Weights of a small GPT-style language model, trained from scratch on English Wikipedia: 5 heads of 64.
MLP neurons of a small language model. Each row is named by its layer, matrix (up: input weights; down: output weights) and neuron, and shows model dimensions 32-223. Each number is 128 + 24 x the weight over its row's rms, rounded and kept within 0 to 255. Numbers have three digits each.
Before each neuron's rows, "fires on" lists the tokens most often at its 100 highest values on Wikipedia text that the model never trained on.

fires on: " |", " Squadron"
L9.up385:114112180120142130127141152153129117129109133120136152121123130105144150131139134130148160146141096129085117096131111105119117130125154122118131144117122123158111124141146115112116172099097159137161127134146089151113148103160156126095137140127098165119110180118137104072145124089122092167112125122122120134141147141150118088116147090137121130147127168132137132126113165130123150174143107156116154100147137123136134154168136156111097171124161154161143132112146146157127140155169142084139085161116122149091164107094112167135091120127142107121100093109102215173146069138074135126
L9.down385:141102141130105121117150158140148121127113115161108108147107097146138114165116095109094132090107098147122158104110119115129108111153151162143168108156119176133169154145119110130121113115095138112135156116142185132143161162103080142145164165088117114142131120122127106167130141150134132135107184123146184130103087197101125149201151098130137142141138180129179130075135169123124101146116132138112127096104114139167120117098120148161152089144132123159121093103129127147088146122125152105162072177165100190107091102124134133123088131180092125123131135139137128145116117101114109107

fires on: "\n", ".", " the", " |", " The"
L6.up1056:127129154105139132096133093099141181103136089092139164143121137135158116133128099110119141136143118137111163140118100182131139099098087119137134111146164120116128130132140143138104082192122107134123121129135191087168140126119139110116138136122107114136102166188159123097134147128163153171120123087101117136117114106126124122134147110137129165136181120142125122119160110113166176135159133106139118150139138114123122090110131122116137099146149139104112109112131116133171158139153103151098173106100129152124100149149089151133114088107138111132159151169150116093126123105114103121
L6.down1056:109151129120123143143156102139137151099142119112156132102106164143162067091127155158120089123117157101130141132143172082118117055169155122115152161093131103117151138146159139140114147123114107143128141132138108160168144161121108144143074153125083140118170121117177139107124105149130102170131130134115112150131118110136162141162102116069124092135118105107133154143118156115128116142114138124126139159148123133123152134129174099134125073110163133077118133089136130120166174145089141134158107118142107100124117137143086145124139131122134140159119147093120162134118161147161132100

fires on: " for", " as", " to", " of", " a", " \""
L2.up488:131147127103135165160113137148125128122159106157122132151108131111146101125155143182127110144087159159132161093143139111150135148097147156107150170167091104164130115167131118110159141107114101114088154139163124143122148108125142139156119136108141111148142123098182106128121156158151106176097102134166108160147158113081120107099142111126169122093159116166127136115124139094130105128102123132109134118162112145092124139143140125129155139140131142089130132128136125146152121186129115114151073181119140118135114133124139114107109161166094132117100098140133079167128103139119068112
L2.down488:130120146139119153132126157145141081130172142132138138119095146147089105155094130135135131080145127151120135144152128143160118142107131087068167158163110118082114125140113149126102120125105148160124139092125138108170180173123161147169131145166121104130109146126112102135120190080127133105130125130157103153103138102162135112138125107110102114172092121142107155128148125141151118083126112155152127154116126157094164116158097134111127125125152100099137150085101126127127171151118130167146112165115098133072147129103139135123121108118111089102108099108076091139129171132128137123

fires on: " the", " of", " all", ",", " that", ":"
L2.up1216:129085161151153138129145071105120152151106129100098151061169110140111105118115108131153119074123098141107139115127142118119130112150109081158123167142151113115121128140099123130154143107131075127102188083166116107117117116160124101098160119116128077121145170101137148129142127093110132120103159065158110141119130154136135176141176064152107119107130128141119168080194134125094150126146150122158132203160108082159110133136152123121134171151111113170127131113102119131096116150121160117121122121167135185140108135093118159130142165109127097150121153152140119134068129151133149121
L2.down1216:161126103124152107147076128084128140149150174122177080153158124124134177140141100113096112137151136107176144105142095152151130140149172148117177115128116136095168122126137148141130115120099130159106101126109128086118137134133124100167136141149091125097132111172079159128141081124144091106095129127083129090094110143093120123110121175140162129126111122143147111119095136082162119130180092140112114099100081142107155103124078116098107153129125119123127114158113131159135134109135112132120179152149133137175154116123118117110129120144186145135125107148140125100162165096110114146

fires on: " for", " of", " in", " the", " make"
L6.up541:101166116144122138119152136147133155095189118123125131133139136111139107147130126143167069140098183122090103159136153156105136090114139117109132124159134147170139138132179109093076136130116120144120083126156092146119159103115153134141095106119131128151144111124139156101149140153188122158118137094132130092111128095126144110121140068127117151170146121112132191121102142074130159098109096129111088120132148102116094144135160110127126131172200174141129126133095134111170126120133142113143101149116166127101119122152127121144095163104129135121122137139173131151126094112142125107
L6.down541:148121109124128136114150131127104111129107152149145138156132143148092122086136152126111087109105102143102116140103142156181132116157131083101088149161145149106142097104123085152139169082115175147169100141117100118118113118081154129108162109147136119135140145142120102125144132113133128097113114104086120148142131106115129109109125139081161083103114115112110083139146154132129112203115119181171128174116107085104147171119134088108159130098113129053130111130102149123126122090118152135121165175150098117102116190113157122103094121114124146092110156141141111123101143146149138082

fires on: " |", ";", "'"
L5.up1141:118159107153126092127130133110106170158110109135143110150138143141122119108138114132136098136151072137110113148152129178113128093146087134135131117150127112135088167151125166120144127116106142144135107124159145136129120108142075105091147141132143152113113136151149125116108141132141105148114114113128119136106105116118132128163146144129123140150142125159106171149146080105155141177105175124149140147125154106125125151097111130141135143111098158149116083100100114148119142149117131122134149123107125170138132088108129171100141117102089122188085094092105175134105090128104134133
L5.down1141:136139131125135105112136136159112131174142083148142124125096158115133105112146145126125149087129111111080118126140134160127144129134129124132089096131146135147169144145124146124130128107119140128139152141104119161125134180155131071113130112139175093096122143104119131119093126112154117098151114073131146132135115169136108101162108127113132117113134152126100178148156087149132098140118154130154138145140123135146162113130096129138173135085123122170127138092128153137165172157124109080143099143127096194151085103138102151107114117127108129126142157071141137159132112140101150099

fires on: " of", " at", " on", " for", "|", " by"
L5.up867:107170146113123128124123143119074156135145117157126125158168113094139153152143117105129116098103152161150095107120195142119081136106106144119099125142128150128127134174156069077123111113113162100097133104150098148114139113100140141136153106109127090140147135172133140157174162136171135158143121159107121142119147141134151123077127117148138176092151124091132102151115108164137075139125124083130136147097096125123157174158108109109146112141086092093159194143138093107147119117129156180086128118147129074162134108081107112104078148097146129137142129148138093120140137128123103135
L5.down867:148141121096134107079126135085137145137138132180150111133154088135124131101151155190123148112105169128161166116161095126144105151155133134124117138151132144165119159151138116137092134098117121097140084147174095081088123161162172146116115132131108109112100090097158126143112140121134110118133082087153151143120153131116133134114103161128109142111122116120127112162134100086156154141129111107138101120152142124155197123125149117119125140152135139125130135153128101110137145142117130184104159122118150123129114119136114125127114104152094125125119126133121182185171154170096106130

fires on: " ", " to"
L6.up1062:107112088110077101138112139123133169135102187169100142144127132104134120134097118129096109144131161107152135154160117181160153124113142136139086130139125097136118121199132097122154151112159092112140152115113099132129103114126091129069149149131115112102134114115124119115085123125151120141144112146135124093109108161153124117123137150098140118074107152062156080194118154160128146122139127134147104119158172117115136114104127076137157151128168142139118097131133092106147102133162157124129140162135111140168101118143129152142140171137105131146108146125133154156119117107156129111
L6.down1062:110132127134126135157138117108136175086100113125120095103099111140167099101131131123104152133141121137173175084152131132133133160122129098182163138110124161103172102135141149107098119163140147139132111132125143125080151175163128163112094119123113122093145120111143117127143107155135119104157120139136154181127139120161102144089095135126086112149126098091163125126154100146145138117156113140081148158139114103127163107105148123124154186105162123134132129114111147117148152092113118180167135136123116069098141137137149145127098119089080139155109121152133117123118115146130112126

fires on: ","
L4.up387:176141119131209119100111148112132066100087123127144165127136124125158109151094111178153147088129092116130103173136120103167153080128113129124125139135097133105114140142128115134136168135154085113089124073158158132135136126121137084101094104106089086113122144116097136150120176133101141095119127111158148150119144159107110147130149123118111103117154111093132132138129116098177147117146128164154130130138124151202103130096131128090151127162124129107119124149146124136101085089144168161127127159145138127167142136115130166105126117162121117131089159114125121145125127154119129103
L4.down387:134097103143166130111139093106141152090095074111112173158160115073157081102110142148100146091141100105129130154135177137145153113134120141136162160112093133168101132162122122129118163111165148133098136137143137117102127174146160100127144130132110096119112113153095127159115154124137131108108145145162132100141128127100117124108142119110115101102146174114125123196116125127101094129109135120125126088096138120121104114136132134112131141136108107183124152108164108139101108140161124137190108138123125110157094171140118169169108101118146131086115132106135115139149146140107109097

fires on: " (", " or", " ", " and", " not", " to"
L6.up769:109123155117125137131128147115124123120119112188140098137146130112126149137115191134128111143103103161112091153174136140135154122091119116161141129148124173137092117110105131110177136134123139177089154106137159098159147102174133105141091165113110096137093171126097121129119139139176159122108078142128132146127094170157123122136127126124128127107069115169111101147109124114157129115141109139148127103132143128156167144124121068143097152108106055137107095129136137136176145138121161093169153130146114158122106125126110167132095143081133147139139125049159111133108099109124125126
L6.down769:159135129132148090119164114140096156145140125118157168146124148133123109103179122166125154126100154126124117091173094102148157120131130146154118122129129113104119093131125088172119121126151091141128170106179105119129117132104104164114139095090155123119148148087124177109158147128144139123127151121163137124166142129108093087101139136142156150149111080105164159139171125117129132119160112071153098157157143173116087136131175138117147139126152113150166137102120087100180106126142100180127141137101110112143100138083114092114137120186135120121124089144150134133133094118116135063

fires on: ",", " and", " the"
L4.up726:115117155142173139098117088125146107110112114124158130137141098117108107137075119150163122131118088135127157108144121124130176069121103113095078155126142113150134160177077142126118141102141163092141132082109142142142150116141157131097119137149118106114133104141111131134154113115106132132174155110110107123143149150083128150186176147099130148143175123100150134103154115126144145117128132134113157147158127131162101142113146179141134152171161103144119092107143107093158148075157124143149142148125145131170080148132128158097140148104134131123091108088120108105071148143103109092
L4.down726:091100148103151125131165134128126092157124177132111150099118123104119129104123076143098134108147122128173155108142100140166170091116099124118203134153096143142173165171152124108149153126098111137122139079164144112107148112116141065151111091129104143123102105120098136126092182133116112137132132144151137102140119139138118124093168105131126146130102181129105105115111122078115103113160143122161120110107146087178150119126104146134139087097108149117118133135146133136090114104079134148123130146161154147124173127131079140102125141132127099127119134148127171150092149167126111148

fires on: "ed", "ing", " and", " as", " |", " to"
L4.up15:132119093112145147135120107151129129115093080114182109084146116131133127091115108136146083160180106170090113115178140166128087137184087129113147114088138106155149103072107102088131136134127125159112156097141118135165173142152096121091157097131090141115124063176123171092151131191103116094156166131098091164134134131120120144093099120145139137120097163149160107126138134115153131107118088154118131155141123146161129143156137117106100142143119125132116089141105092077166104125151113107121125148074114154182105098106151154115118100114142132111120163148131132133106138108125134124
L4.down15:162133131134110090113089121118116143145145119121125135171126116104161117148141108158143134143143118125113107116100136114121184107153115119078107113179112110087163102122129116160146144117135162157131129127129120069152100097122093105196131117147107133144103168129102130131111060149169115149118142118135116102143099105151130142125155142158152078156165109175106100119151150122117145142134176137118087131103080133063151069108141133097146091117144126073146154131147109111097098125147123126114158110118107101125152115112099127103131135145148118127136120140105145124111160117112127146

fires on: ",", " |"
L5.up1148:149190099171171128151127114106137129079123139127096119106141168140130113150100096051137091161145092104148154149159155082153115132159085121114122137118127154153113108129163139143175089115120142132139093175140148060132088123100113108127132163163133125135114156083125119063153169116143134126169179174168133125117117117106108131146138115146125139119139089148110153138117127129111155112112155136144121124146140127148114136105108157155151125154098135091150132113115130146132133110099118118159106147141128118097114114095120151144153071112127127090107148141133114147198127126137156107
L5.down1148:161140126128107069107089116139126129162160119120126120136097125130123125103112119148129119198123159084104109134141112152160125121119133088096095141137118123156108116115057098161146118138124093137108104095127091154145147121158141117161137101134122110138111145104160115131109108161138127140119094153101103116161135133133135134078065143114115084126108118145126125099134118119131125155110136154179131138144130115162138139133120098103147084083120132126110178132148140176143150191111172081154115129105131182115123100153122158136143153124125142147133121159180139076136111139104168147

fires on: "\n", "'", " ", "/"
L5.up769:122060142127119122118140109085130138097083123161141107098121138150117157150114121111172109094117140117137188123159108183136119112154102136108134134123156132105121113134080128125148141121120124149103104140102090102098085148143140102106152162126123126075135124146128123126149155142134084127171135115149112102128107135182130128165133132113130167104125138126126104154130150144141100121087129130103125121111151165196146132157135139109119105093124155120112129148148092130079161090125146130132162186118148074091130105123156106105143111190123111156129154154129138108120155127088070093
L5.down769:141130136148174125134131133131138127134143113113113082146105189174155151138107137112150149190110125151083116118150122149159107118131096153172082137147160146090143158137152097138125163118181138131157143147116160122098105065110164085126128115114166093124081132126093134093118103140133108132156103086111167118157126158140135143096149125097107132137115125136123131186125112130082132171072136147112156120123153148110137100103111114138120170121149093134087073124122127102144134127136126164130120128107110106113097153110106152100137125122077125136114153193127138097118108125115116094

fires on: "ed", "ing", "d", " moved", " |"
L6.up418:069137136119119142134125150136149145131086100135138150128133162100139114106126111108139153146094125099155081086166141147132104121106152090085137083106144120098107104092143098136132174103101108132123108121157102135110141107137151131088157112098147155125147122122179143160169090142104160127143112130143151148143114142154125140151147145106149130098128129132105152095143113130165151131104122170145117151159087103141122170127141107091162124157155168135088151165106135134160181101124141165142139124115115148159126090125122099102157114142153112102135120142139122142105095142104149156
L6.down418:143145111108174132157202113140162092118170096127158087158155163135144108146151101170152172125101126109105082168130119135103172111135092135123110158126117149113141168152130152130137085108131110094111158095125104096150138111081139110147132107116110156156137127135125122127128124143157162117128161121131085117116162136115140155148169122131146104160128094121139150147094122150144119123114138085130088118136113116145117085090127098140135147131084145110134141128147098153150105108175159153139119105140106079094131176121138150136139116143100117123140150139152130087129115161185126101

fires on: " of", "'", " the"
L2.up1255:137114122139119124113085106146146127129151114125090125107099154140095152128094107136098151094142102156130110111124118173093081151116113153139101117079143127129072175146108064118117142136085134139123127131122126094137167097120159139163105109119101173081164139107122099122133106104126089157146131132107109161091112127104140119153166121173137141141158157111134150104114157134159120096080148129125165166142131083145138105131166083112126107140104148127119133087125151116130108134072108122114180158163152123121115117138115137155124157113090115110112198130147132118109164166104079133
L2.down1255:157134088154090112127114170148110122179118154104155125120116136168109093137121143129134137127129151089092154150141137166133150107137137155114117125183127172101185083142131137131101094126124114119089115126130118171121153121117137121132129151121147098138137162137088152140098108128133133152089150134098123109093115166156181126082114197095146111106087123138112133121134114135169132144174115126116110131093093137101107140123076124144102160125143136126139114157101144149135158145184165100138107122115112152152141134155116127144134123118128121144118161110081114159133158113163192121

fires on: " |", "===", " Title", "|", " and", " the"
L4.up714:126158104127151092121135106077107151128109112111148120125135106131156076116112153134145092113137133135119104113140100131086096146138131170109176125126140105132098128186132143088118124142119132106174142157124132169175129122165137081070151104140151099122102132114115152082157131123124117125115135135084103137112107153132154136147175155188140121128147117137133140130152132161121152226120146106114065141169088111114170124126121141150098127106133119080120102132112147107116111140099122133109120156102120134148113097117144140123111115116098103107133115089156130170124131132111159150
L4.down714:131131154088156135172131166140141151123107076107134147107151130141164066145113141071091136103131082117138138100135124144105157120115122107119104073138112078099115092164118100126143103139108126171169125126116140154142129124107132107100107138132128115116094125161161119188157116168109164169114182097164084139125135148118117104128137136077158135060132131148137132142173145087127145135138136073178126127181112127140130132116131158141121149104117135136147141129107090114169096112096137128114142157107124150120106139099076098109142128104132119139179114116110096156119125125133131157

fires on: "-", ")", " on", "um"
L2.up1223:112139104145105160131177138125153120132128086151134136099167093158160109151118134148130118164132118164190126150116107103138070192164118138153095139118107133131142069152162104127148142136125119136124153111122098125109122154119133118108120106127169098120108143156118130129146112133092163138141112148084146140131165126070146144153121131118191130155127099121163179141147131113119127097120157122124109124123148116178158138084112132112126092118151111131157160148122130156089130107134130145081093145153132111094114131159157124144102130123135136104138129139130120089121137116092129136
L2.down1223:136145147120195105133067128091109080147145139106121136137106095151104108105118115166152101126088121141116132149124170116121146105118135109150121162132113140126149123189126078129161151158158092155165147112124140106129112097127114174125108139127090147160111116109147163102100131134164095117135130126097116130131131104121105136104116141118128077122155106103142108125137082078140126096157194106083135131114118143111149121128127167128126147112135103173121122121114154140149090143130120127104143081190088144123146122146116095091100121132133135111166140121085143127135104122138129119

fires on: " "
L5.up497:130097132126129102165133149150119162118140118132131100127095121106116161143103106125148122153181144108156162107095104145136118095150089101126118089142078157133173135143102158129136167142160103156101183108128176108129117124137172117121109138149131105144132145162119106133124095172109064130170113111114106085078119158135094134105098127099083149102119133086196098119109113129136150105176113153124145163131152134116168123101147114107145156129155104145113116123131076091096115112131106151152150149091156126082110119142127147120148177124103152136141129126105115140121110153156104127
L5.down497:095091111098116113125119134124131154123112121121133114130118113149144154177101112109110149133092159148169145106153124175157110104137144086131107138145117171141181096127126123141158155130147106120106165116147150113103131093153123160106123119127159150118120125123093115124154110163147140149169098125186139148116134150138081124085118146100123169152082121092203129121141145108133135131127115095098179119164162151110160129092124112130136151112148125147114120124107107106124118150131112124139141125115130115082150104099153117154139141148071148154113131133118123174108108132165125118

fires on: ".", " or", " |"
L5.up927:174159122132112083118132119144144131093138090159134094115125134176096163111126138096135124102093120151106112103129122148143153154146119133143140104129140141168110124111139134115126154151137131148073172112154152126140131154186152123126087108178129109114104127169106106109136144144121100129149123105115149146161139101126136108111115151120113130140156117143186073076179120114090078128159094121116106111133125103099103132115128098104149145156121116134139094110151108121149107143134133059117153105113126155096126111106124193110172165126124121105148160156155163088111146152139172122
L5.down927:089118121141155144112136139127160105160105125100128116129128111153153141125177111131142133114113132104119181159116117156165141112145217102109100110140112117130160116071135144100118157143175113151140138099124093154093089147107113142100150143088134150121161122126153093157146154125143102158112130110147210101107105113139125107097136113131105114078139165120099129140144131186107127132120093132171134108127111133092136133139115154124066158141106124115170128102069162142140126115172139115082129109119122147121100105120130142116136136102129130120124128157161101121089146166146125132

fires on: "\n", " |", ";"
L2.up693:163126142142168125137141180121129099122143141127133137131124137110130101154142166120136131151122134128130120152162129149103109141126138091115137108141140151113143081133102100108102077103142118179105079115138167103122165124116131117090114139169190129142144098140158123121102096129149190169102114125197137146121152166115122136149132124166139124138128157134110137123145090130124087149172116112182106180124188110109101102097144103155098139103141180079125124083115158169128108110181144111139113141130116103117123127114154174109157135117140111109140132131122117121093159109130115106
L2.down693:128110126111113161112066121117127158122146082106182143190102154111112118132158130099078122129102119170144098161135089108112146128119138100135139130061132118133106098148113093104113135111190084161111133120141156131101142126092125115091160136117175082116158142109117112136088125118118144155150134116114128106182183156096084103109134142123162117155099142135105105131137070112126153145129170131122118108133129110108090151114144145178163125115155123122156110123157169149092128104139142102158114125139104109113103149140119147133167138121149144152121135129143118161117125153104113104

fires on: " in", " the", " at", "\n", " of"
L5.up39:124116128151133121137093115155118113126101140114062109113105162130139140156152151159165086141120150167144144114151175129133098124140166096089125145129112118115090098125076108131145119108094126099067129105139132134130125137096141128107146158096179151129087149110149129151108172085143130122147151110123116153136155142166166147136098122133110103128155123110136131150110152168148150154119163135126103126109130143140136112134152094120071129115128126127128135097117109112119102127110140124096089121099116149135194089113122117125107114094138131147101128118177144134151136130107120121
L5.down39:129111099130130096071116115130133156120112098168127118125131111154176146078118121126143123130111129126110181111170084171124134146085128158118128160144126134120149114148127146130130095154136101163110104109120144097116097139171125105074185130101112080122126094108105120112107167110131135161106130129138134148105105132136146101085154154168096072140148109141166109137117119150095128131108131183125141138124104122127180119125127167144139176125100120145131105142119154080127125150153114160134127116135094120128091144134138112119113157132101141108124147158131092137104156102136121136

fires on: " ", " and", " in", " or", " for"
L5.up855:143137139138113123185144149085133122150066137121083093142060114082117115146171076155136148119117157099165130134163140120142119122148134095099112149162114141138111064113121112129158130107101110166129125197139147112120115133140131094128209134114102122129112128124142152099050142085158127094149162118125142116164096125107133115116112119134127160119138160128138133120095127130148127114131146154117128126109153101146173156111113126125157124129155179119101115114136115148076138114092146119179125151118123149111164112138106138114133111156125110171112137107149163115149114111167100113
L5.down855:109123136153121131095128111113147097149197086110145127138147104135137134155139131162111149135103152131158125155145143130123125128124149074202124124140126129101106173114104131101111155151145089131115096118139162120147128094180132141126141146124116147129129118129146094129131113150144139125150128123146153105134096121140088118121140166134096112127106150143123108159163113147144142129122145079072133106134141118124149137131099176117142107078143140147111120099144104179071123175123130094126153121150144138130128144136159146124182165129100110151144110149132112057085103101099118141

fires on: ".", "\n"
L4.up485:157133079134133126163133132139174117091110127132144083137083127141151154130117114154110125130114125102122144140060138075117135133117137132104119080140129136124113132141144140086104132172119080146077096104124149158131162150137103085122093130113139131165104152111132131134091118128159151112139126165124150143130131146163131140112116093142093096138116146190129116114146112149105143154091149157188131136128119129088098106131151152134127140189135141113143165129126124121129139157137128118115114056183135128110109144132143135138126150132159133116153132126113131153114124079140161128
L4.down485:109137123115158147126144160119154137156089157133123108141083105112151162131123082158116167092099111097137129108091119129153171159140159107140145134151131125136147123092070143096133153133101111101150139113187112152115119149120096141134094177142140134118156117144141140139092135173117088140094162138138165107115146108160124125096116145143102092165113174070149117128125125141097097138144113127125153056171160124086129113109126160118127142137143113092158160108118147179097123128149149090116105149109116126102123135149154151085176121128115154126161088137143125125096078159137113159

fires on: " ", " to", " |", " and", " have"
L6.up1243:145132118160109128159103074122137149149108166146174154132152177123146174133133097118115070144133144128117081135171077108107169124149133092117154125145082147120169072128142066112101133099110105152141183103177141134112129132102113150141151100148131109126128142121145107141106135154110120125122137127104134094130090147145128117175091115120094098134112154145117170126103141110121121110120144145100118132142095181151129125165156088137147179138146076161085125122132117110124147148092124111157158140121119101105133095120141146150097120083138163125147138116106107091127072137106130089
L6.down1243:111101120133125129153126119124102071119121137152092163123133097128136169186103087133109141143120171130140124129150151133121125172158121159107125101116115176117138144120124162130137121060116175131170123068116128156161116103162142118092137132114094124107117168128088152161093132150141149147130155127170092140169148151132090137119137123138108119164098116086123103100126161155096105134108161109079098122150183159113103142081120125118138131128140107124107153127132102140120135112181100171148097134098110149135155135125121096102143118151130107111130082139104166149170139139095112122

fires on: " |", " the", ";"
L5.up843:145119134145135138127131132125144105169156124114166124153119091079131066070143060098123126127137120128144115086148167159092122087145068112138130120156126148140080115159126118092110121114138144104115105128145126153153124133122072112096157169159130108116113109181101162136106117153093167143121124090112105126127116123107140145167065127127103153118115114132111137148143090137100071133118103163171112108112164147120124130130143134109138125100105176131116107125089081141145175136132143119136135158104162088126123124087149107090124106119110158131168125105149136088124102142114131152
L5.down843:106155113147105169142105148151171147130125080127135182127140140102121125130155106119159112138134135114118121117132101104096095085070125109153157186130109161100123120176127139157140139123129118108105129120121110166099113134136137092093124152132090105123110130120054130112098116118109144141151096145137121107123125131112083115126143154092151124144157122167128110115126109096114134136152146155148164101119136106122112132142043107168155171107138138129144110168115186107163112150124104117139122125146118160096125133151103133162118190102096119119132103138195100172122164144110119105

fires on: " the", " of", " and", " by", " |", ":"
L5.up506:150130068089133104108121074169093124125130108102151132164134153102169108119108127147154107138146104060088120147137132118115127131140108137153166137116223075158150084147141127145173135123112088155131132154121135133100118089134128141133158103169141140164142170158156140151175145151113127124119141149136117127103098128085169114157157170151128132154128133135119185100185129120101155085132084143121143092115154131140132129162146154108120140127134093141120152127156137135124166101119100112152100109145144074120117119100139114125126139080140121143111121127104125115126097119123159120
L5.down506:165151128126155129099111110135161158147147150163174161156096106152113142130146143101098177091116096083129123135096129126138108128166102130145148112116122098099111132110107104151119136110116174095177109069063109074108144153150122074121122173105147141179120133146147137101108117108133136102111095125141098103149103136120100157126137104100151148136129142142133139135176075129101108121083127127136123134148066133112139127198114124166136122136148074135190165160109164102117168147123121142139099175157141118145111119165110136142116136142145108173134129146138108167154132136090159122

fires on: " of", " in", " “", " for", ":"
L9.up234:145150145098144139146171100110142151174197129101125119139109095129129159140160093153159090126139151101165100103105143124120132136117117115113129126109129136138142126126171064092103171127149093129106113134121123101111107086140146123141083083114119145116100145130159093156154144141135098111117092117122176131121177148124141187130101152119136165072127130114101120180105153159150146098128157148072088134107129107119146117151098102088125112111118122099166161113154126158141127139147150139123075157123157132132147122152145160092127114154100109102165152175122122109101108113113108096
L9.down234:117145103104096174092124142112112132152160152110148109094145148114157143127138155147146036076081130115141145102151119153147079148131107106134092151142155088151152091109099144149111118133119157118108121120129124166084135160146157134100122082150156143092151124106153147144112150154111144181124129146127114137128127152118113096145113103109105167110113121086165114101141140121128110134120159143127087140125100126132158121127167180124128128134177135108145131125115126131134155132150144145130131164153108112130143135126154150134109133123072137136136144126116140181132136138138096105

fires on: "\n", " |", "):", "ig"
L4.up1008:119146148102152121119101161132134145134153097145105114174084113169142130142081126126121139171118129097095123151145105096062078144134112113133136141083164135107152142142094139148107128161120121158118096152134181130132117108113142125110141138140123149142110131128106147128133099153088176116124125164138151126130112163109119137104118120114123113085105145159137129094111122085124146097120121139126125185138129135168099157107115163159124146114112146118121086043113122122086151091112118137128133147156140110137144179139127137128174095110083108117176121120133156122151113154153135124
L4.down1008:152102115127136153162113131094140140065131120138158112177115173145149151095148156099103095122112136105159141139096117126088094142138168104156100167102104141098150144182162171107108118097137088109135158139117106122166174142137131110100132140079111096132148123114138137102102146128131102149139154126173087137149129140165110138146162125090125110144166119137102122126077140126148112156118152156121156164137113123119099168101085092110104128130115116133153133123116123135090147123147122133123096154114137096147142150139124148079128087091119123133114116113098095138112140114132163109

fires on: "|---|", "|", "|---|---|", "|---|---|---|", " to", "'"
L4.up420:153172094185096116120122146118123149144156126133146125134163082084110112159121121150144138107112138121100133125161124148104141180170117160124149090108072131150152119103087125123080140115141137111176149134080124098104128125180124134156132095115108140124142137115122161145133106115137094111117087144139084145152142131137142097132146135146148122132140139105149104172146125157087116158124099132155150125133181153143132088103078118058140116134130143143131123142151100149163115114109141119102115121134102116132156127127161146106102114102142121152142110108115138133108129171121121101
L4.down420:153101153097195108154163099155120145144067134150125079147143092112122137099101163137142155130153116111102147161154094122117135137164146135141177137129146136141098136171130129087132115131133134088108119157156122117166144137084135122151088117110064088162114122107106166083112140138145171097108146122096134134117169112110150128167117141110147125113160092133133139124113107092124127156189114158165117121151155118171113119105139137123139129173102121151157126119115097121151145138102108156168127143128123154155139113104137127173108151068074134139128150152135149123092154131115088136

fires on: "."
L4.up958:138110085119103105162165135106133082071152100160102100151103134160106151139108088180096145133059119107124109124110100108141133150174136163128144089136118155130117141139121166106121134132131099167116089102153132129102145136160138136134134151107131117130103125114133107139107098145157140132123151110108141133117146128106092119116122144095120114140097154171139146134111114096097166121089139124175082139111110168117123066110113148110144135162126080185148098128133139092118074158164140099132100103158124178118129129162089143130143162127129137084135132141115125142138128144123143112
L4.down958:131123106143109126116133145121142099136126140161141078189125126141097124168118052145136103139111121120115134145077151150155162163135157107150118079122112114117140164109108150107126151109147145143170151133125110139180149100114138078126105137139093136125137140113104134141115125114128120117106171069131188142143131138158103082090117140103097085134111141128154147129139150147059141132134125147152129108119200159118120099134103150119095140125095115097123128130115147127079105130113124111073125110132145129117158118139100139114108130141144126097160126145131158124155115131086121156

fires on: ",", " and", "'"
L4.up1255:146132172113162136171092089079171074150076143147106133130134126133131132133101099169144116132127118139118133150141119127114175118140108098113118157118158145127136159129081103144118154151135122101132153068108121145164106094130140123087102123117110101129096068138112147147146167109101136150107127162124114107105111113115111159132167167165079096109162134108107058111132140117129135158091151121187111180149121075177162141138158147119151139125156133078144107131132143088098151123123135127094137130123134173155131123119121156131120156108108140135142137137129144123125135138150094111
L4.down1255:167104103110103118127129141119121116103097128136133154128119124107120081138131200160068163121174112147156144151145165143172137106141137105151163114170093088134129099143150133108141128123118120128098120183133137123090159108099146108133119122165105116138115165136102128139070135149124108148129091152097120118135122180121124126113096164097121093124109134132109156166107105125161106117141125140128108109094145143164140158130107097142100138106091138173139130129142143193154118124150149119155140136102121121184139154149130132096109126119171102126122126098147100142132129121108105145